Weights of a small GPT-style language model, trained from scratch on English Wikipedia.
Size: 14 layers, width 256, 4 heads of 64, MLP 1536 tanh GELU, vocabulary 2048, 15.9M parameters.
MLP neurons of a small language model. Each row is named by its layer, matrix (up: input weights) and neuron, and shows model dimensions 112-207. Each number is 200 + 30 x the weight over its row's rms, rounded and kept within 0 to 999.
After each neuron's rows, "fires on" lists the tokens most often at its 100 highest values on Wikipedia text that the model never trained on. A number after a token or word is its count.

L8.up265,218,149,203,176,172,219,121,214,218,220,226,155,206,205,184,204,176,229,210,264,225,193,251,205,190,179,178,165,233,203,242,198,235,223,208,225,183,248,224,247,159,160,154,258,220,229,191,232,163,236,170,183,161,196,198,206,270,222,232,215,258,194,154,202,224,142,275,216,216,244,204,184,207,244,172,158,222,240,218,165,205,199,225,249,173,187,250,151,174,245,270,202,202,214,203,178
fires on: " was" 16, "W" 12, " were" 12, " Be" 12, "e" 11, "a" 5

L7.up963,190,178,202,184,205,243,124,183,187,206,190,164,146,167,176,175,176,190,155,152,178,185,153,238,195,178,204,174,191,165,209,167,175,135,173,232,229,163,214,158,182,234,198,165,180,170,204,152,198,196,176,124,202,215,193,206,258,201,190,156,125,238,161,190,204,241,173,189,219,191,176,190,176,140,190,200,127,174,195,178,195,208,213,191,153,156,208,183,171,138,233,196,232,196,161,207
fires on: " 19" 30, " at" 23, "s" 12, "cc" 12

L3.up1308,153,209,191,245,235,240,183,191,222,176,219,202,209,148,132,177,208,211,225,208,170,242,178,168,216,238,200,202,159,231,172,235,220,232,147,199,188,182,202,174,246,200,248,157,241,175,242,167,217,195,166,213,178,216,231,174,210,179,180,196,150,182,212,187,198,179,257,246,194,174,173,216,224,164,177,195,274,152,216,207,213,224,201,129,209,167,225,196,229,185,207,197,225,173,178,157
fires on: "ing" 35, " of" 13, "ed" 6, "te" 6, "y" 5

L5.up726,181,218,226,224,178,236,198,176,181,195,258,187,177,232,233,212,196,190,226,146,194,174,233,160,203,223,211,211,213,229,173,161,202,176,181,284,155,184,196,189,208,250,164,236,192,185,170,210,193,259,183,224,143,218,193,124,193,207,204,173,181,226,193,172,216,225,191,211,192,216,185,222,225,243,175,166,202,186,202,143,156,218,197,221,200,134,184,155,185,193,179,230,190,256,222,186
fires on: "\n" 48, "," 27, ")" 6, ")," 6

L3.up766,186,189,223,232,221,286,218,203,163,216,171,242,214,222,138,186,237,151,231,127,199,189,183,187,220,194,190,220,218,250,149,230,264,273,189,202,171,181,192,215,184,185,207,178,181,181,278,174,213,244,162,191,173,187,207,232,239,211,180,202,192,208,237,189,238,199,260,175,202,210,186,186,187,233,218,224,153,190,205,180,202,183,258,183,210,185,195,174,169,162,224,146,219,212,217,188
fires on: "ed" 42, "n" 10, "er" 7, "en" 6, "p" 5

L7.up964,205,180,178,167,167,267,141,172,226,215,186,205,218,187,157,161,182,235,215,182,203,222,201,207,156,193,183,196,191,184,201,173,188,157,187,229,191,156,215,172,143,216,182,158,153,238,199,177,210,187,179,177,192,239,218,192,214,233,170,216,175,250,200,183,216,230,249,195,216,215,152,242,148,194,195,158,187,136,208,194,185,209,226,190,192,171,227,187,214,165,198,194,238,236,168,185
fires on: " 19" 32, "'" 17, "s" 11, "ish" 4, "al" 4

L3.up1431,194,203,247,231,245,240,165,174,200,239,207,219,198,158,238,210,202,235,193,167,210,148,185,226,207,183,219,213,190,266,161,174,221,164,243,219,265,239,228,192,174,195,233,215,193,176,196,241,239,224,204,158,224,140,219,221,261,238,203,176,225,191,197,184,199,185,191,174,180,168,195,176,165,183,207,212,214,189,218,215,192,209,171,162,153,221,216,188,230,205,195,152,157,224,136,223
fires on: "s" 22, "y" 14, "w" 11, "sh" 5, "o" 5, "mb" 4

L3.up818,138,196,207,186,279,226,222,184,182,245,206,197,195,201,166,217,234,248,112,209,227,178,184,192,229,181,221,209,166,238,172,188,208,221,197,244,283,235,210,191,226,218,180,254,275,220,189,172,186,193,188,225,184,204,220,146,208,232,213,220,151,173,222,185,227,194,216,191,217,202,235,216,131,186,186,200,229,220,225,241,198,178,181,136,232,208,185,213,149,250,191,171,192,227,182,198
fires on: "e" 19, "er" 18, "s" 17, "n" 8, "ers" 5

L3.up809,202,204,197,225,181,272,194,208,190,209,145,178,146,183,192,220,256,272,220,180,158,217,186,183,219,223,183,164,229,187,178,183,199,233,210,156,264,186,136,230,258,242,236,169,140,182,189,168,203,181,177,184,152,193,209,184,306,215,233,148,181,212,216,173,205,177,243,160,214,146,190,188,221,235,224,223,197,199,187,184,150,190,227,157,198,139,158,181,137,202,198,192,189,184,181,207
fires on: "s" 33, ";" 19, " their" 14, "'" 9, "ed" 8, " its" 4

L7.up1078,247,181,188,208,211,193,125,185,238,229,127,188,211,206,183,209,171,241,184,177,183,238,171,243,172,174,243,210,160,186,167,199,229,189,168,247,184,156,225,198,184,256,163,209,150,222,178,177,184,206,161,172,171,163,219,186,200,191,199,164,165,249,205,226,217,187,200,160,205,220,164,184,165,209,212,190,127,177,214,155,200,204,230,191,159,147,239,141,197,206,195,184,207,236,179,169
fires on: "s" 26, " years" 9, "a" 6, " 19" 5, "ance" 4

L5.up631,253,200,219,209,233,264,157,158,217,277,231,231,223,257,182,204,191,192,187,229,233,196,221,239,193,253,189,202,243,196,199,200,229,255,281,221,144,162,186,180,216,184,139,196,212,249,193,229,199,203,178,217,210,164,219,204,206,183,192,198,233,232,236,214,240,184,255,267,179,198,181,233,155,192,135,196,177,216,214,171,189,208,190,210,182,180,182,201,197,253,212,209,246,225,185,188
fires on: "le" 29, "re" 13, "la" 8, "li" 8, "e" 5, " 4" 5

L8.up1044,235,229,182,236,221,206,261,263,237,217,241,225,182,210,233,248,192,217,235,199,225,251,235,257,214,239,196,197,246,201,235,197,221,264,198,198,203,224,232,249,244,221,206,220,233,264,217,248,234,213,233,207,246,182,199,197,195,215,227,250,205,190,179,202,220,215,214,244,225,232,217,190,233,218,205,217,222,208,193,217,224,192,199,218,189,236,221,179,205,193,234,204,223,230,232,242
fires on: "\n" 20, " in" 15, " is" 10, "ly" 7, "in" 6

L5.up338,182,194,204,174,214,223,214,164,176,201,214,207,117,195,197,188,194,125,193,145,185,227,196,197,218,166,180,195,224,166,137,222,212,229,219,248,152,192,203,211,218,225,268,203,178,159,236,120,204,196,202,193,199,216,221,213,235,237,177,216,186,192,196,197,192,225,267,218,228,195,217,166,243,178,221,228,208,199,203,190,134,211,205,179,194,134,208,211,216,164,221,187,244,235,243,156
fires on: "," 37, "ly" 11, " is" 6, "ally" 5, " in" 4, "now" 4

L3.up57,209,234,206,168,173,209,164,173,159,180,181,196,195,207,218,178,233,202,136,219,206,203,268,187,234,187,223,285,203,173,182,187,192,195,228,224,173,201,209,273,232,258,278,195,184,201,151,186,248,214,203,213,205,189,194,150,188,244,155,169,195,239,240,226,184,214,212,170,224,219,173,226,195,197,195,199,241,257,192,184,197,235,222,201,190,209,231,161,156,244,207,216,266,214,174,289
fires on: "ad" 21, "im" 19, "N" 7, "S" 6

L7.up1390,166,185,153,158,181,162,169,185,191,199,161,155,186,183,186,143,178,184,186,167,175,176,173,212,172,172,210,202,193,172,170,170,171,186,201,161,147,176,180,182,173,206,199,193,141,186,175,162,178,193,191,189,174,163,199,184,171,183,196,193,140,214,148,204,166,180,184,161,161,169,182,196,161,177,186,193,174,167,168,196,197,226,191,173,209,154,190,170,186,164,130,164,163,193,198,191
fires on: " on" 31, " of" 27, " his" 6, "ly" 5, "-" 5, "d" 4

L5.up650,211,218,200,196,180,241,180,193,233,261,223,188,225,245,173,248,219,189,229,162,218,195,233,204,199,173,168,230,267,206,194,253,253,284,237,211,202,168,213,210,205,206,153,185,226,250,241,234,216,182,209,207,211,175,199,198,210,217,210,196,229,221,228,200,239,145,221,218,199,245,187,198,213,174,188,247,192,218,199,203,217,168,186,254,251,189,187,221,204,220,187,190,204,210,231,221
fires on: "re" 68, "gre" 8, "le" 7

L5.up1482,172,164,233,211,196,197,149,183,219,210,182,218,149,215,188,217,217,195,211,208,267,214,163,238,188,209,208,214,179,233,254,147,206,216,227,205,164,259,204,200,206,254,163,179,220,167,195,184,221,187,226,201,171,198,234,203,217,274,268,207,195,232,199,159,246,181,226,178,147,229,210,197,157,184,164,186,159,191,166,200,208,215,184,158,188,176,143,123,236,214,165,220,228,231,207,209
fires on: "s" 34, " 19" 14, "," 8, " years" 7, " century" 6

L3.up1533,160,188,156,238,212,205,187,208,212,150,196,236,240,150,194,185,214,223,239,177,214,191,195,203,236,224,193,186,183,207,185,249,195,237,183,204,218,217,214,212,199,255,204,200,156,179,202,240,159,206,169,174,219,144,205,213,215,146,207,96,160,183,209,190,183,151,187,236,153,141,192,249,150,180,200,253,190,213,200,237,187,241,217,131,199,205,184,188,215,208,234,138,220,203,150,218
fires on: "ed" 18, "ing" 16, " back" 9, "aff" 7, "ter" 6, "mb" 6

L5.up56,195,210,234,239,180,169,168,243,225,235,212,191,202,242,238,189,191,158,199,187,169,240,203,235,205,138,247,190,164,211,149,211,179,193,240,246,196,220,195,165,228,207,157,209,209,249,196,220,205,147,196,250,254,230,190,181,270,190,282,177,224,166,183,206,184,220,228,225,204,210,215,156,260,205,198,202,175,207,131,211,166,223,207,198,178,175,213,205,149,227,249,195,198,207,218,258
fires on: "," 51, " |" 8, " (" 6

L7.up1204,181,192,168,147,190,272,173,209,223,229,253,207,204,211,218,210,158,206,184,242,206,223,250,186,183,172,179,183,137,191,223,162,178,159,156,234,219,169,239,181,160,210,213,187,172,192,203,113,175,179,187,221,160,251,172,217,228,232,196,206,230,250,207,180,217,245,223,203,198,190,156,243,205,198,233,204,212,178,184,206,215,218,218,204,207,188,245,234,161,200,226,199,207,236,167,204
fires on: " at" 48, "S" 7, "cc" 5, "ll" 4, "ia" 4, "s" 4

L3.up31,191,222,190,207,226,216,201,165,260,160,233,220,187,255,223,169,224,183,202,156,184,196,173,214,189,219,220,226,211,210,175,201,180,199,163,194,177,218,212,174,200,237,187,212,214,183,232,238,206,201,172,198,182,249,218,197,227,201,246,188,206,244,143,142,171,248,200,236,216,222,217,130,173,218,255,203,150,229,229,195,157,214,194,205,181,151,265,192,216,242,194,257,177,216,189,193
fires on: "\n" 85, "===" 14

L7.up451,206,203,194,198,171,213,154,195,176,181,177,178,182,169,151,156,203,181,213,180,197,175,137,198,218,171,193,210,215,203,204,228,183,180,229,184,239,177,221,137,207,187,148,215,186,182,190,205,181,209,195,125,208,176,243,214,166,182,202,134,147,203,129,174,181,134,287,193,199,183,216,192,150,208,163,226,204,234,223,201,186,134,170,193,186,157,210,185,151,212,238,191,180,165,210,196
fires on: " of" 38, "c" 21, "o" 15, "it" 4

L3.up1004,182,131,244,225,217,216,191,172,249,206,168,155,231,178,190,170,223,255,224,196,221,190,171,175,219,200,222,185,184,230,222,212,201,173,269,196,270,245,159,188,231,267,216,245,246,199,206,206,200,213,170,180,218,170,173,182,245,201,243,214,206,248,212,208,201,191,168,166,205,166,228,158,157,222,201,224,194,201,209,220,144,211,184,150,156,195,125,198,182,163,211,186,187,189,184,206
fires on: "s" 43, "ed" 12, "unt" 10, "es" 6, "ist" 5

L7.up1482,203,139,200,205,217,240,195,214,208,166,265,217,126,247,251,214,209,215,212,203,156,208,193,224,259,186,193,220,220,179,154,115,200,229,213,262,185,226,119,213,219,248,210,226,157,201,218,170,183,209,166,217,175,242,259,155,196,215,230,188,209,207,217,183,183,233,188,188,232,214,188,166,206,244,230,218,144,202,181,172,139,185,234,208,201,225,252,221,140,197,207,190,197,207,199,206
fires on: "," 62, "ly" 9, "\"" 4

L7.up1181,198,208,169,226,215,195,216,206,195,261,190,231,177,236,236,202,158,193,160,231,202,210,174,265,224,180,233,223,217,186,205,176,270,216,202,208,172,177,189,213,233,297,202,255,166,171,182,189,196,224,217,201,168,155,227,215,206,194,213,235,197,240,193,224,218,214,200,204,184,199,227,227,198,198,219,200,169,222,186,155,271,240,179,198,224,182,215,222,209,194,243,230,222,240,235,225
fires on: "g" 22, "c" 13, "on" 10, "lo" 5

L8.up88,215,222,198,242,231,208,134,213,224,231,242,221,238,248,191,242,203,185,213,204,195,225,227,234,216,194,167,197,189,178,222,241,242,189,174,187,155,219,193,259,245,185,225,242,158,193,224,239,147,216,204,258,181,219,156,197,229,184,223,233,196,232,212,210,196,208,139,235,191,173,198,219,236,231,183,217,216,190,255,195,225,180,205,174,192,279,227,226,215,192,228,231,191,173,224,244
fires on: "ed" 22, " to" 13, "d" 11, "ing" 11, "s" 8, " began" 7

L5.up943,273,209,279,203,252,256,216,139,184,252,204,206,206,227,214,209,210,245,244,200,170,190,224,203,159,199,195,247,228,180,180,218,223,270,255,207,162,227,199,172,188,167,176,212,214,241,214,222,237,211,211,210,185,177,212,185,186,164,159,165,206,189,201,201,219,122,232,226,207,240,229,204,126,184,205,202,231,220,198,195,191,216,185,241,185,206,198,200,217,312,217,190,200,195,181,219
fires on: "re" 19, "ic" 13, "la" 7, "gra" 7, " such" 6, "le" 4

L5.up349,206,193,216,163,134,211,226,222,246,220,192,182,201,221,208,185,150,187,237,194,169,202,157,264,196,171,213,183,161,195,220,154,184,212,242,232,171,171,182,207,190,231,196,209,155,176,148,202,260,163,183,219,234,226,212,200,229,165,312,178,193,194,201,150,192,157,234,258,227,229,218,199,219,177,159,244,199,152,177,206,166,197,216,164,200,184,166,208,213,204,228,204,211,171,183,229
fires on: "," 74, ")," 7, "\"" 7

L3.up1044,187,195,216,250,195,235,137,157,247,248,243,216,184,184,183,218,189,182,197,226,198,207,203,196,195,250,189,177,165,242,203,204,211,251,259,183,192,239,191,217,206,206,186,167,217,220,185,175,188,219,181,180,169,170,213,154,239,212,243,201,210,198,209,214,185,201,239,219,248,175,176,210,184,208,190,247,173,213,266,206,211,170,230,199,209,175,182,167,227,185,181,238,266,170,195,234
fires on: "ed" 52, "d" 7, "s" 5, " over" 5, " the" 5, "ing" 4

L3.up523,191,172,229,206,199,248,228,240,187,209,180,178,164,194,209,198,188,181,187,167,203,167,151,224,205,223,185,190,172,143,105,215,219,230,237,239,240,208,159,116,205,203,194,205,223,211,219,193,153,216,177,214,203,196,221,214,278,275,193,176,152,199,218,193,227,207,216,195,170,182,246,210,164,173,189,200,243,233,229,228,198,212,195,201,160,197,184,136,194,255,183,138,200,237,192,221
fires on: "o" 23, "lo" 9, " each" 7, "e" 7, "f" 6, "s" 5

L7.up546,177,209,207,210,259,252,175,216,222,205,180,200,171,198,147,168,237,173,205,184,174,215,196,231,177,243,208,185,136,235,224,142,165,217,226,137,172,206,178,232,231,173,206,260,205,181,204,177,180,195,210,213,176,190,207,215,204,156,247,187,186,235,185,236,218,234,184,244,282,222,241,176,159,178,235,208,145,206,209,231,152,225,168,197,269,166,193,246,163,241,198,271,164,206,175,241
fires on: " the" 23, " its" 13, "s" 13, "g" 9, " Re" 8, "se" 6

L5.up1442,212,221,227,250,261,226,209,216,203,208,205,209,224,219,175,224,208,240,217,245,221,196,195,204,213,240,234,210,219,203,211,223,212,178,195,245,214,236,186,236,212,231,223,220,197,232,188,206,209,256,216,238,227,238,220,217,220,286,211,209,265,236,255,211,283,240,198,171,245,211,211,218,184,176,193,195,210,241,252,222,215,222,261,183,201,175,231,181,204,216,200,245,204,239,187,233
fires on: "ne" 22, "s" 19, "at" 9, "y" 8, " la" 5, "i" 5

L7.up255,171,246,183,206,205,146,179,220,212,222,225,214,223,251,216,177,165,150,204,224,225,218,187,266,221,170,172,223,232,216,234,165,253,196,182,241,155,207,219,221,232,242,231,264,229,215,211,214,180,226,207,214,164,217,218,205,232,230,261,226,248,248,214,202,183,242,192,257,198,217,224,201,273,218,213,196,211,226,186,202,216,183,164,215,194,218,203,273,178,200,205,233,199,237,255,193
fires on: "at" 15, "k" 10, "d" 8, "g" 8, " to" 6, "c" 5

L5.up154,183,192,170,196,173,193,213,189,210,217,197,207,192,211,225,244,224,141,238,189,191,169,266,185,245,263,241,216,244,185,184,174,187,179,229,242,151,196,167,197,188,211,169,204,225,185,228,196,224,214,189,244,198,149,196,198,243,197,239,167,217,177,171,205,146,175,209,215,204,203,236,176,159,217,261,233,205,193,191,177,171,201,234,242,259,179,179,207,108,232,163,223,217,250,180,238
fires on: " first" 23, "ly" 16, "s" 12, "th" 12, "est" 11, "st" 8

L7.up25,195,243,183,227,189,171,141,166,204,271,187,224,152,216,173,207,185,150,123,186,233,174,211,244,178,230,254,208,144,226,219,184,199,249,219,160,221,211,194,188,205,267,257,216,213,187,207,132,200,181,231,181,180,173,222,186,226,257,228,190,169,174,216,213,188,201,175,226,222,237,222,126,219,252,218,194,205,229,209,233,162,196,221,131,254,187,221,225,204,249,211,253,245,190,213,175
fires on: "-" 35, ":" 24, "s" 11, " the" 10, " her" 7

L3.up1313,141,217,155,212,212,236,196,193,195,239,175,204,202,174,197,153,211,253,173,256,154,205,216,239,201,211,159,204,174,180,226,211,204,219,251,162,178,175,188,215,233,270,219,175,250,193,238,226,193,189,195,187,200,178,238,139,209,216,209,208,198,213,195,166,227,235,177,194,227,195,150,259,197,219,177,229,200,137,188,218,206,260,151,127,155,219,195,146,234,225,209,182,161,215,154,134
fires on: "ed" 19, "ell" 10, "te" 9, "on" 8, "tion" 7, "e" 6

L7.up912,205,203,290,250,241,243,178,166,158,236,202,216,218,217,198,190,248,211,181,178,181,201,208,197,218,175,175,280,204,228,166,213,272,209,238,173,218,207,222,267,223,242,217,244,177,192,211,212,182,242,203,136,201,143,238,214,229,204,190,191,186,217,230,181,227,208,260,202,229,213,223,216,199,173,220,177,160,250,184,147,238,197,205,218,216,207,178,217,175,184,230,232,235,209,174,250
fires on: "re" 15, " an" 14, "la" 8, "ed" 7, "ved" 5, "n" 5

L7.up982,219,147,164,194,163,205,162,167,129,155,212,199,174,154,185,205,174,184,186,211,184,178,218,113,192,182,181,132,194,175,183,238,183,218,180,170,206,167,188,174,152,169,185,171,174,154,206,190,192,174,165,162,172,166,173,154,178,188,181,203,189,163,148,151,200,168,202,145,170,191,195,195,155,141,163,161,209,204,175,158,196,193,147,196,190,183,169,191,166,186,238,182,220,206,167,164
fires on: "ci" 32, "fe" 8, "hi" 6, "ment" 4

L8.up1184,267,176,189,240,172,171,216,218,218,213,205,198,162,211,220,226,179,222,197,237,230,214,226,240,223,196,184,117,258,151,229,266,194,209,206,222,204,222,214,217,258,195,208,192,195,216,253,212,190,184,218,213,234,181,234,167,206,165,202,236,193,191,192,169,185,224,206,231,260,163,148,224,202,218,167,188,212,172,210,245,208,224,232,225,199,226,230,187,197,256,231,235,196,212,192,264
fires on: "\n" 18, "ed" 15, "ad" 7, " as" 6, " published" 5

L7.up1487,196,149,213,201,200,191,197,242,207,237,237,172,201,179,170,200,251,175,130,179,139,215,213,218,160,226,222,238,185,148,187,227,228,207,229,275,159,213,165,212,181,226,222,253,185,214,192,220,188,201,145,193,233,238,183,197,247,199,238,160,203,220,222,198,176,181,162,206,244,209,213,162,236,179,153,255,246,222,179,219,178,219,236,166,200,193,203,243,182,216,211,185,183,204,201,238
fires on: "s" 33, " (" 13, " " 6, "sh" 5

L5.up1148,217,206,229,211,198,207,196,178,209,235,253,221,228,257,243,205,229,180,190,235,231,192,222,231,212,233,192,204,199,217,200,236,223,239,233,229,191,195,173,240,215,235,225,224,200,238,203,217,225,211,208,250,208,229,177,207,217,224,218,211,247,223,192,244,285,234,243,234,242,184,238,244,210,216,187,226,195,219,228,219,215,226,207,210,238,221,216,204,195,232,236,234,222,261,241,204
fires on: "ci" 24, "in" 6, "g" 6, "d" 5, "ly" 5, "re" 5

L3.up1485,160,215,193,196,203,235,188,183,143,230,154,216,219,193,168,166,189,206,219,203,162,208,199,228,245,236,201,160,145,154,189,206,236,208,195,251,231,221,234,177,216,255,182,177,216,198,218,177,196,198,200,154,210,249,186,196,217,191,210,192,184,230,214,224,202,239,207,233,198,219,232,232,202,189,203,196,186,182,160,199,207,224,184,250,167,196,176,249,136,231,212,226,174,213,191,167
fires on: "port" 13, "er" 12, " record" 9, "duc" 9, "s" 8, " only" 7

L3.up97,205,189,204,181,213,221,196,217,214,211,224,187,194,260,188,193,205,251,196,216,187,204,138,272,240,148,147,153,192,239,185,162,197,206,242,239,236,204,165,261,184,172,167,217,117,203,237,187,226,194,178,245,161,202,214,223,245,238,185,196,224,204,217,185,192,154,222,179,270,156,175,156,198,207,211,210,193,181,212,189,190,256,185,199,197,146,168,208,156,195,160,181,173,219,182,212
fires on: "ing" 30, "ce" 8, "ed" 7, "-" 7, "s" 6

L3.up861,182,215,213,176,211,187,230,220,236,174,203,257,211,212,165,184,225,145,227,109,226,226,192,193,219,228,194,154,195,254,211,161,185,165,202,255,157,208,262,189,219,208,216,204,167,196,188,192,209,177,209,208,215,168,224,166,226,175,209,202,149,185,179,207,172,185,208,212,214,192,236,183,171,180,193,225,172,225,190,186,172,183,182,222,186,200,185,169,145,192,226,183,174,284,191,206
fires on: "," 47, "s" 22, "p" 6, "sa" 6

L7.up1202,193,199,207,181,199,187,165,176,133,224,187,155,167,182,197,156,214,188,193,155,151,177,141,209,174,199,194,190,213,181,187,223,153,165,184,193,207,166,158,173,188,205,156,164,164,133,192,160,201,206,171,153,188,171,201,174,206,139,190,148,146,182,123,171,201,160,222,163,183,212,159,177,131,184,188,213,181,179,193,182,184,198,170,158,160,140,188,174,146,188,185,166,203,190,193,223
fires on: " of" 27, "ly" 12, " later" 8, "n" 5, "ally" 4

L8.up28,193,196,217,203,211,220,210,182,231,261,235,186,146,233,213,249,184,174,227,217,208,202,227,265,257,202,188,191,200,219,174,220,199,244,236,175,177,191,167,234,191,181,218,202,198,218,228,181,179,182,198,222,270,174,173,214,174,198,222,227,234,204,214,236,220,215,227,230,233,207,218,226,202,199,169,230,223,181,184,198,248,205,159,209,166,227,182,249,197,160,283,204,226,230,212,214
fires on: "ed" 16, "ing" 12, " up" 9, "t" 7, "le" 6, " +" 5

L7.up944,215,141,169,234,245,220,197,234,203,229,227,242,132,234,168,210,228,225,181,184,182,183,187,216,186,270,209,211,221,217,149,207,148,204,160,233,175,175,151,206,242,235,218,209,158,156,212,175,161,222,181,175,214,176,193,163,246,169,238,176,205,182,183,203,222,231,178,145,226,224,204,208,198,209,174,228,170,249,202,149,184,162,201,224,179,220,217,227,178,205,176,227,204,202,199,224
fires on: " also" 17, "," 16, " to" 12, " be" 10, " he" 6

L8.up556,234,203,178,255,200,167,213,239,205,275,197,199,183,195,200,234,138,220,164,235,194,230,207,227,217,253,176,148,241,170,179,249,199,219,207,180,217,207,230,212,228,216,216,174,204,268,238,240,239,212,239,186,244,141,210,198,183,178,227,241,171,244,196,184,187,237,171,219,254,216,168,203,207,205,247,214,211,164,169,242,225,216,179,165,167,193,239,185,190,220,224,229,211,210,177,262
fires on: "ad" 19, "\n" 17, "in" 7, "s" 6, "mit" 4, " to" 4

L5.up275,214,187,239,197,201,265,231,210,229,226,210,248,197,187,213,198,161,212,220,199,221,230,234,211,202,194,202,236,229,218,187,238,260,280,244,250,207,174,238,202,193,211,183,208,216,204,243,248,215,190,185,183,214,187,267,196,217,202,212,212,241,236,259,201,237,179,289,264,160,227,225,197,198,204,258,197,181,216,166,212,200,223,197,238,216,197,182,230,193,296,223,213,210,202,189,219
fires on: "\n" 22, "re" 12, "%" 10, "le" 8

L3.up544,217,166,166,233,178,203,199,209,204,270,199,201,186,232,151,215,229,193,208,207,211,208,240,168,237,230,244,186,191,191,218,190,187,240,183,196,249,229,234,229,208,191,202,163,184,230,166,181,216,176,189,194,197,272,212,239,220,172,181,221,176,216,193,218,230,299,135,209,166,213,287,223,234,216,220,174,202,195,240,214,200,203,222,239,176,205,246,241,147,199,248,184,230,234,212,215
fires on: "s" 27, "e" 12, "re" 6, "er" 5, "t" 4, ":" 4

L8.up347,218,200,211,201,185,172,214,212,200,220,186,213,191,198,181,228,204,166,224,213,167,217,157,241,179,216,250,184,237,214,182,222,172,239,216,225,146,190,177,153,169,213,180,148,207,218,219,201,191,153,222,227,176,198,181,213,279,278,255,224,215,248,209,183,217,192,212,221,237,228,227,145,230,174,199,209,218,195,220,184,182,179,222,167,142,182,166,165,176,197,194,220,186,210,217,244
fires on: " (" 24, " " 21, " not" 10, "R" 5

L8.up819,205,165,228,238,228,258,190,199,242,189,231,184,180,228,155,172,218,167,213,189,213,159,195,244,180,192,207,229,241,194,208,209,149,203,245,221,139,186,180,246,194,255,259,204,161,257,178,147,201,254,217,228,200,193,212,156,240,228,241,176,209,165,221,143,181,219,226,241,267,192,201,186,217,257,202,251,209,217,224,218,203,200,178,165,161,118,190,198,198,175,175,202,162,250,172,162
fires on: " and" 54, " or" 26, "," 14, "ly" 5

L3.up1430,172,202,240,225,248,231,219,233,173,227,171,217,188,230,202,159,187,173,221,149,208,199,167,241,213,267,192,180,168,225,147,172,200,246,267,196,211,198,180,231,225,189,177,216,160,169,216,186,197,222,191,227,196,156,200,247,226,258,150,183,156,210,205,209,184,218,206,162,199,141,205,175,223,162,220,199,203,188,211,249,200,169,205,119,147,166,217,251,195,204,188,188,198,230,217,237
fires on: "s" 19, " Se" 11, "f" 11, "st" 9, "t" 7, "ce" 6

L5.up1431,192,205,195,187,178,178,181,178,242,220,183,237,198,161,205,159,185,183,190,159,252,243,230,205,228,217,224,243,207,211,179,180,205,228,218,260,128,300,223,177,191,190,181,206,255,181,181,165,214,213,174,191,190,207,207,173,208,259,260,210,229,188,213,136,189,160,232,208,201,224,213,181,184,216,184,235,144,150,205,175,211,185,211,194,184,172,129,182,141,170,237,248,232,286,204,260
fires on: "," 40, " result" 6, "est" 5, " year" 5, " years" 4, "s" 4

L8.up324,179,225,207,221,219,212,192,278,220,204,186,174,200,223,194,242,235,209,232,226,177,243,227,231,230,239,233,206,264,251,231,241,182,190,194,211,215,254,226,231,189,194,191,245,224,197,216,226,211,230,194,178,232,223,184,204,213,229,177,250,180,219,224,146,234,219,154,234,251,208,246,196,214,206,226,218,199,196,235,252,176,179,168,188,218,232,242,171,193,162,194,247,194,225,193,210
fires on: "s" 31, "on" 7, "us" 6, "i" 6, "d" 5, "ri" 4

L8.up407,163,173,215,229,227,215,150,183,249,220,210,232,198,242,173,247,247,205,200,162,200,179,209,273,245,194,217,180,188,192,232,195,213,222,218,186,196,230,231,213,217,165,213,245,202,169,194,194,215,217,229,153,230,218,159,219,231,228,217,206,183,211,215,191,213,191,246,208,222,211,168,231,225,220,217,211,166,179,200,172,205,187,162,143,171,247,135,264,245,170,244,222,236,232,197,213
fires on: "ing" 27, "c" 11, "ed" 9, "s" 6, " same" 5, "va" 4

L7.up495,169,224,162,166,242,270,150,165,199,202,200,192,216,240,182,168,208,105,207,210,184,199,245,238,247,221,169,190,191,216,225,211,244,153,135,198,204,228,208,221,186,237,225,181,193,196,160,135,188,207,215,211,232,227,139,211,250,199,195,200,244,234,210,233,199,255,182,193,203,179,264,198,234,213,238,167,194,208,212,218,219,227,210,220,186,200,207,217,155,166,322,174,225,232,176,195
fires on: "\n" 23, " at" 10, "." 9, "port" 8, "S" 8, " At" 5

L3.up993,184,180,129,246,180,225,211,159,281,209,214,159,212,204,186,161,199,181,213,245,226,190,210,187,217,168,215,227,170,238,165,156,236,246,179,216,200,159,225,134,244,234,213,161,201,209,225,171,142,224,184,188,136,190,180,226,214,247,165,210,139,248,220,169,238,238,254,138,214,215,201,225,189,208,188,194,207,165,229,159,201,196,214,194,167,164,240,195,173,204,155,155,243,235,200,165
fires on: " of" 26, "s" 19, "ing" 13, "E" 5, "es" 4

L8.up860,197,195,214,217,168,209,239,250,231,204,192,190,144,257,184,215,238,183,158,168,145,216,230,186,205,263,203,237,152,190,172,209,216,213,172,216,157,161,210,246,226,220,203,168,141,202,198,182,190,198,171,173,187,212,229,129,197,190,263,209,187,175,228,201,202,246,178,217,253,175,169,206,214,238,203,188,194,251,187,182,160,190,264,203,220,173,203,180,105,176,173,213,164,253,183,186
fires on: "," 71, ")" 13, ";" 8